python train.py --hidden_size=192 --num_attention_heads=3 --head_dim=64 --intermediate_size=768 --vocab_size=4859 --norm_eps=1e-05 --positions="learned" --attn_scale=0.125 --init_std_o=0.0492 --init_std_up=0.0568 --beta1=0.95 --weight_decay=0.0 --final_lr_fraction=0.0 --max_steps=9528
MLP neurons of a small language model. Each row is named by its layer, matrix (up: input weights) and neuron, and shows model dimensions 0-191. Each number is 128 + 24 x the weight over its row's rms, rounded and kept within 0 to 255. Numbers have three digits each.
After each neuron's rows, "fires after" lists the tokens most often just before its 100 highest values on Wikipedia text that the model never trained on.

L7.up692:165131142134161148181139130120128203074120128124156116131158120107091144126114158083104129164110149126132170119094134109154065133173144148123156147158110143147133127107122144137097086133126159105164134129106097135114099134161122119113206131114128113141114095107117117131119124125119121122095106137133114129169133109136163106141122077147093149125187143098128137130095085136131109112087151127111107137157118137115125154178124092090123113106105113099150135149127123119127114094125162154142135145123169096151152140085168132125124122133118122102077130162101112123147126121184134112
fires after: " ", ",", "0", " |", " p", " ±"

L9.up436:113157144136120136122085109170118127126123096149119141147138106091117119154140128103108129165093144095082147140179130137168135146127128097099138121172181091122096112102122160105152120100166113124168160141124094161122144139162122124118176129133138085134149154163096121135109126143136101071075107174166109134122159111108139135150115125123099123136136159154102123136122080152138127143138115133116091135116105095118096153123132131118110113139175098129100158162166128125107161144103117085162181109134127092130085166152108180135127126134096135115132136146117094098164110147140106139
fires after: " O", ".", " Sub", " P", " T", " N"

L3.up412:154135103125119135078126147168101089112132136113126111161075151126131177143142172189130143109128108177127126123121091129147111149144139124148137078162127116142126120102103102138089161136122066138146133100163164142124082109110102159132125146144090119110111137113107121164131107079138132150189138139093152120125133114109175103164106135106141127091135127108115162166090104135160102143113138159119130100152127097140122114123113129110105122136076124125174158171082126141102101142153143147133085142130121110147103137162167135107156141123146127146128119170159132149127151110094124148
fires after: "born", " /", " January", " and", "″N"

L3.up420:124110131136133141059163110146130130142150159146111099165149135120144162159081128160128138157139120172134189109096151121109134132150167105135119185129075133139094149119095099133151126121110161111141097168139132101087131141102127125127099148123127099103136105157120165089115176075186147123113117125116112116112118124113090116135167118105076133127078121144097130121148163143161138153126109116112143127135113088129138136146139104115117117142146123120128171140117115149160119109137131132169117148133161117125125119135164151134051150141131111138136101167081160157097147112106113144
fires after: " and", " can", " but"

L5.up755:153104165091122177122098135057125140123092143115099179114140154153156123114121134111146073117110082131108128119175122158119134106150170146136155178108127151106095158137133160115170135176131101109075140128152114120098149134112125102151163153131141148104163116165131077130174145079118137102147125124124120104171150102079130129148148141110145131122155126161095179112149164144126131128129131149147129094111084093150135104111111158078116090130135122137108110151099146134119111150127120116134146097149099122140125157136120104115110091099166146113131110146135124128126124115165118148
fires after: " c", " C", " int", " s"

L5.up412:129167104160099125174108155138097115132131177131135121164134122129134111148143128164137116129143124129110139081085107153110087162078140152113137162094092114146141154137116138164099117166106175151109142135123143112091117093133126138102131106119129097135180106139106115139118162136102088110111136129123126080102140121146132112099130139137134133182077124152139137069097142114112144110092124123163133116106106090123132110120121151116148142102088156119158166087123133128108160182098132094123098124151128141151123116146164145149131169123107156093101186114163157134133144140144167170
fires after: " ", " mid"

L3.up614:124149121153109128142119090131182129095124151109086154155140163100130126106191116113169148140094086129157113075122127118119080131125150136134114170133151110122162110102129156099090106115151106111093181143139136144135151086165131101110142124115190130148131104109133137123171133127130132117069086112130098110085110144108157083104119142104126128145108126098143113127139163134131127149152116141102149115143094081112134074164115138155150125152134122149161092082142116137154143122178115121120138146127124135152110141122168134135152135111100158118155161142161145113087167136109108125
fires after: " The", " the", "The", " early", " mid"

L7.up609:113173145139111145131126122147112165173129146122117132122113133141145123100129152126098103123152146127111111142162103154112131133094131098176143154128103092142105121182104135130145123161098133194099171127117148130147175137134115111151102099112131168108103182165154124121124121130120105084130128172165135069120125084112100123104103119111126146152083135130096124076104119086096133100133143125144144138141124095096147143129149101167149168143102138152127141128173127159109103146143154088158133150157152104102073111125113081133136170143133110101141118153159158113110127165125131128
fires after: " Al", " Con", " Cur", " con", " Bur", " "

L10.up308:122136135185098111087179111149148089138136146127126171104187103142143147093144141111133100080164107175124120122101112125157153164143106133090128138106112112113152121134152110162149098136130167119150138146168124127157168106166101115160115133124100086101133120142121140147129129116123125066118121091114137123145155157124106130137153130126127139130119101146134174114143117071109131111082089102151098120112090175130155111113154118201125109104109116114118105119151088107132164069121126122127117105155128118139101159093158148143132117142116122109144140096101153138150169133136133150
fires after: " F", " f", " P", " W", " B", " All"

L7.up307:132108095119122153158139082111133094174126073139124090106116112136124166105176101146146140154131115152109094173107130138091154121120087150140135118114146128117099114108165118108156130124143105168086122078129126105124101107154108121112183180165118109148173104159109154149094121133173123125132142160171126130111115122109109123140126110122105139126097102102131160125126125091110107106141158107142128120086113136105177106142096182196144107140131098128142115143161145104112130119113179137146131117145116081136124145106113155130110163145122128165117125155141116112119127137188105144
fires after: "-", " •", "\n", "202"

L6.up400:084162126124143097159134086133122152151132088135111125141099119117137150158144140120141132144123141086116142149140131164095146096124123148120091115111155062136141147158132143093153134170158125143116105168169116072121122103142120125123114096069120156170134091117107133160102129155184106086147155134146142105121106122150080169132086123105134145153093147105156140076099123154163144120119099160136158138130163143145117126128162132098119160142092101110116109116105092081150121163121121169101124125146147129159144076119117116140101122119152100144138108115157146114162142134137110155
fires after: " Al", " al", " Y", " Az", "al"

L5.up460:172158086144126079110095124128093140133144101156119090148140155131158123108099188163148151105130112100105103100165158152106110160111119167203108119113124123137141133144150107073115131127176136098107088125115125135121087117185094162158113102107158105099104148119128127119159096098151136098116097138124135146133120138083132089098135132107116115148138147111104122102160153160143116116100109162115133115132115100120119148130163124139140120109114099153111101140119149146122154089119159146116144097099128172140135143130145126148193134159151158143134146125126158120156090147125103095
fires after: " un", " int", " re", " dis", " to"

L5.up726:120142129138147105098164139098111156116152098176103170127160150118120099097103142096150135109165143163145106111126099114110098142094172092118127122149060112150149099128151150122103173155126110088121156111119118151114117131154114122095182160113130105110147122154140102135123146151115133098078128125148109088148139121111090096134147142163103112131129110108122123103146131151160117132129135105139086094121103122158145097117149112122132078134143146128100137134212158091121127089073143130118139112121139130157134101138158147147102088109152135122106134144114098118155184123167135146
fires after: " ", ".", " |"

L7.up531:123161122145174115134139116135146136129159115124120108125156111113146097115126158129116128146166135154129072186159099163133077124129102100108132141104169082103123117175160116099144129116156149108102122143168153106108086057162138144154127146145119134172103087114081148115109138128164107100152104135108153139135173122125128155095128133146061156130183123098125100129087131102163130125094129130099128152150105131136115136115117145104158115143134093099151123125103088099118126144113134139112116150161100141114082133162112177132090140121154125114130156107127095107132146141139132112
fires after: " l", " L", " d", " Al", " al", " adv"

L6.up468:122142133123094080092120163130161106150161121158124129109120121119130115153148170174082118188156166151100122100107112126107127146112129184143102173122104140129130138146089135130135142109146154128101098124151127132139096107143123119116152114131153121099157149115151122126120140117103125142187119124126123147182086141137102092120141109135114132127109137132150143122146178124119138054121143134118093113092130109113144139114100124146110091171050136156148136104118099112108116167120105116093068111155124132130134152150144159142124164147123120119123142144123140153078060109125119158
fires after: " he", " en", ".", " dis", " she", " re"

L5.up482:118123152130148095095137140118125132106150187155132116110122146116173132131124155106095098128175114151142156124094155178109146104111115126086147129123108126099098149107142126106154113106106093154152120156110111138126118106128102142123117142152103151095158114148197113158087143121125163107113118136125165154130120086128145107138114093117118124156137112110115100178123128156136130208117116128099105135167085155125100139131107152146137111142134096137171137088170143136128145131117148172142087150132129072119153145101092151071160114130177119142127148131127130150116173126129122086
fires after: "b", "ro", " ph", " ro", " coup", "che"

L6.up203:119120099181142124134125136104124150108133131128121135140106173128128121121115139161174150132114149127137142114148092121161152153092151108111127131162140103149135159158142131146152096117116106122102137128070142123152121128078076144122166131089116160110174120162133128161138091098161106110125120118121099125157165133092140139120113122112130106138149121136146098147142132105148113153132125135068165145161126148130140081102173157154091126131084121101108143163117096119131104182132100156161113075104128105117096149074118085136147145113071144132143115129113169109147176160110143099
fires after: " |", " his", " Tem", " on", " their", " a"

L7.up29:157129143158104107141098116137095146153133116191138143140100124128169151117127126137112135161142085133116140125090106161167126105114127120133116132123110100128178136157126163117160137094161135120140152099164124166153095104103157130167145113135110169128127144137151127150076170142132177097093133124132158083136085169121105101134126092112116116149105154102093068139114112109104134098128148116082107096104096132122173132123100148108145081128174120100123125165124118123147108120128130130148126129155142148095105171121145121120141071131113151164116123145134135105134091089177117104
fires after: "b", "ra", "ro", "mb", "p"

L7.up614:139129112154123098144140138149124118134096102159134128135126134087099172137149110123093121108159142139113104114130098106153104121083131121162186140153089101152111110184132146155135078094104135139107086136125198156069132149096122113133155113122149124158168131103149140113130165128104098164165152106129127130158118136144130084118110139122176150138159179139150129140110217134156115133105169137099126111151169150094103083119077165139155150138108116134102143150118136110102123120117136135107136144132139130119111135136114158153099145143142131101138128106117149154124113096132121100
fires after: "==", "===", " \"", " ("

L7.up378:117115171111109105165137141101158182132137093160120109092126170122103175118140110108152102135095124130141132159137123144115142112163119123130109143112133147117170135149108124135168165131087128128158148158109110096117091162163131152112073140106142134097117116096132081118187154115102114091113110130082092140083160123144096146124120126097089121140103178096159123142121121102134155147147106158103142150125128154098136127131100142134101120123109113084095086107122110146170104174121157154129128092098119139120100118139164140125112121110092169168173129160110111142125166130114132128
fires after: " R", " l", " m", " L", "L"

L5.up320:141156175155121079070101094100105125116136114124130111121166144111132101125144106088108172121118101166158139123118132173106120113126114116157118133126122098126177119138154123104111110094120143136100182104146104143158156140126105162114103141160134111171127118112138122140125137104175096148157131127121089142156112169160101130125091088166145151138176117130071167165092128137122092141104151105142142114129149178087126127112160140170095118115104115145144083118113124133169143128142155130135154115142128106124137154162136188104124124119104163094110144111121106110149106128162127151
fires after: " ", " F", " sp", "F", " for"

L6.up467:108125149132134090149121127107130120074134154121102083155117154088164141104151113126138134116134144112132087140136131184146147125108128141164084122138131111111110146110097113099116157117138131104136132167156163119163175103142118106137111164112130147141112164146116114160136109159152106165155124137136175157161136062135092125090122137087083150137125116141102121127120148127139092131133113132095089132187110129123109170135084124148168110139119094136140125187139111132137163135102136118173179081099106124129129131090137076097115122123135152114132141144131142143161139110137108071
fires after: " the", " con", " a", "The"

L9.up350:146121156126121136121142148127146135172133136173165128122124134114103133130186112150122128113103111116116100133094165115171128136131128092129139140133115092100117110100158162123072153123088106124114111166089131159161130133141149109120100078161142112102118101121109087160164126116114117130129113134131120072121110098110104088107121094125135150176132144111150165189119134112173126112165111146082144142109111187145177129154172088123103088173143126158133100135136153098136128111130145123080099105141108135137107104117151185126137149128118122093121160144164141131129117160121122108
fires after: ".", " |"

L3.up653:096136125147137140090112099163123118120100174157088086109134098102113094128127156153103167113123143131109161105111121095144136163122149125137121138121087129094136118136106075097119088130150111138098122143145117188124160113149137107126094158132119161128110131112136098102138127128104124132076118178100132124136123125167119114141124131120122128091111151099062116123093167111122084104136105135135148131164076153127144103115168137129129129137122132172173168133143110149119104125186140182099158144158121116131131120110119146121143167111147187167137143160132150142107180120098118120
fires after: " to", " would", " and", " also"

L3.up320:172106105128105159159123122118141166137142091117154100148126110120123140124122187097120112124111117115152108157151109108111119088143171121160139127138118145107097135129136117130164143164138129137124097158101132158125096138118117153102141109087105104112140090185120153105132142130150144129104131149204092161112147130128160144138077138118131118120125149173087125140119154136143127129148150103131103159128140125094149090125151170094139159165130132111133108083145115142120136103115192128090056113144152131114136140091104152125094101169135144116138074145082127106115156118108108096
fires after: "-", " /", "°N", " Ele", "\n", " •"

L5.up248:105053111122152145149097087134093167125117147148141170143113166113112147085108150140143102145137131127158177148134163090165133109141159090164121132175136121107102135161144164112110143137154130123156101119146163156160128133148083129086130145145115134130166127158120169109180117142127084152121092072108126157114130090114125124107125089143134134167116120112109160148151124140136089156099099163133126094113149081155145092125130146137159126087108129104129129142110164112106135110113142067142126118120117118159136125133116105167120116111098148133150153127130143131097153137110167149
fires after: " St", " sc", " st", "St"

L5.up55:109092130110139107126108118113155098164126121097128147139064075124147133107118110089130101154103148128088130120107123109134089125113178137116138114145169141127147132129104155128147103161141151145134104141143074142116145107145105141143136181115111140141130121133098094141167093158113118130142133183083165134133120154163148093138197164133108176108115134135091115143139124158129089149138129152130106169114150126107113155122123175148121135136122127112095149142167120087102094127128159127099111108105149085131138117134139155136134107141111069159179126102119082095128128096150161138
fires after: " K", "arg", "am", "k", "enn", " g"

L6.up623:118116150174103143092150102113153121146118136126160180155135113180120144139120164117121145101145186125097151124094129160115143104123138106149116182109078152103114171143123106112116128145151136179112156128125112140151101133145135159147162109147133127153112125130138167134109115103091105133134114141149093131114095108079078147138158122155150107150151144174090117128129127115113116141110150127122101081089132156093104129135103197151139125096112128104162123077099132084089154124166130103117160124109134075172146140106111129173122126123114152112117135126118172127145137144114126119
fires after: "201", "200", "T", "199", "1"

L6.up389:129154132160128179129132126161118150128113135146084104128124100081131128110151121121128117092167096169117140145086091141074105160122143087150174154139096120133113135131101132142142127123073124157151115152156113152139131078153134121085117158140123114113121093118163142174122132130127101139120196121149130088173103110088129102052137100055094143097099145170142104130132171147130112112137077121145157135154130122112160157133112113130139112149139138129125123119136151126101105143118116130145141117122124119177110141134147165144158136145116118085140111150116133124117128164115107147
fires after: " to", " the", " in", " In", " b"

L9.up272:130102111129104075124102131143149185159098142158151127104134111172074139119119181132163154153093073166119134158125100132124123080097120123132164128097127154160115123146122157177140130140145101102112116144137113165097107110154177149144144110151131167133137103135118105118156158137168091110131110101127097141097129104159147146162121090137145144151096117138117095137127136124164124095133091116157131084126140100128118103143161114112104109144153145099133154125110081112140149150120159146131117137124121115140092100121134153166090134167091124099178141079120123145147153107097134110
fires after: " |\n", "R", " Albums"

L7.up481:111170125148118110083165114171149130155110113131159122150106109130128099142125105137086146128126139132113130131141124155127105143056163100132082071129137148133113120113155132152170145131090155107130086125163103089143129090122118129093059169142130146109114096133107114192156120112094150133126131140113110073106170132145144137119147124129120143151108133149114132144127127128132121113128146144123107123130118148132098143152076132109126184146114088143122131168135132123115119112163083143124145116184207105153170098107119117112121132160113100109125122154131107151119151145113091147
fires after: " that", " the", " which", " who", " to", " he"

L5.up469:151182137136120103098129089157119173153142118157108117151150096159128121145100119157068139120103108154131112094135136102148104100131103092132150145138136140137129123083113141118170169146146102120112127193164194100108152133095118167123124117096140106122126103123172098136131104132116152114115105128081106111116142122141122199147125108157086148116158137147148117122116111111133153105127075179139095107112127163079149142125120152134116120122133133133126079103102080142141106156145117138104134087110122116160122117121164145132094149097135139118161150083141127137124151107157105120
fires after: " L", " D", "D", "R", " was", " UTC"

L5.up143:166142134152140123086091123163131145145123110115087124144158139115128112091133118100171101089153153135106127126105153111101142078149152086122140171164085121152083142115148147090118155135147121090116108127153113104140134115114113121142123169117154125098167130071154133167128138139143128145133130146115121149155165118079084139129117136090109137113126110138146110115184114125130110136137138130095114139164136140142153124162190089109165085117082115086149131094156135129136104086162118137113112094141093140137129113108129178160129120120141103162104163135127139192108102131123121119
fires after: " C", " c", " F", " Best", " of"

L5.up255:136143102125139101158141128102190106140161127117138175127167151109166077104094160131127134108107152102107120101084109125125117127168140170145151118151102111187106118151126114136123125169088140101160089124084149149141127117114133144130099108135159119145120155118131105158146137093092156106156111136138151108079095118156143101129115148136155117135135158107132115151143133089150098111128149184162103134109144122147100114108118120122142085139130138165099152148125143193118078132118156069122100085154127119151147131159160112117114120122157153141090127112111139121156120142106127085
fires after: ",", " was", " be", " p", "ly", " sh"

L6.up200:147114137135118099144126054147179106086171086150132138132128179106136151108167151094114121099127152103115163132197152139113117094143141108131115076132126118156133140122129112124105137141127122165130124122143134133161132088136123162134077145173090127110154179067148138139150126103107143112136119159160101158137148135131131157132135104127115125108089159160078125113140139117146192122118110133120121145136087071157113090125116118119095179162154097161098135125115153141112119127126136130113090153139159131111116132116110144121132135114149123133144133109054136125120124132135130134
fires after: "\n", "°N", " be", " was", " g", " he"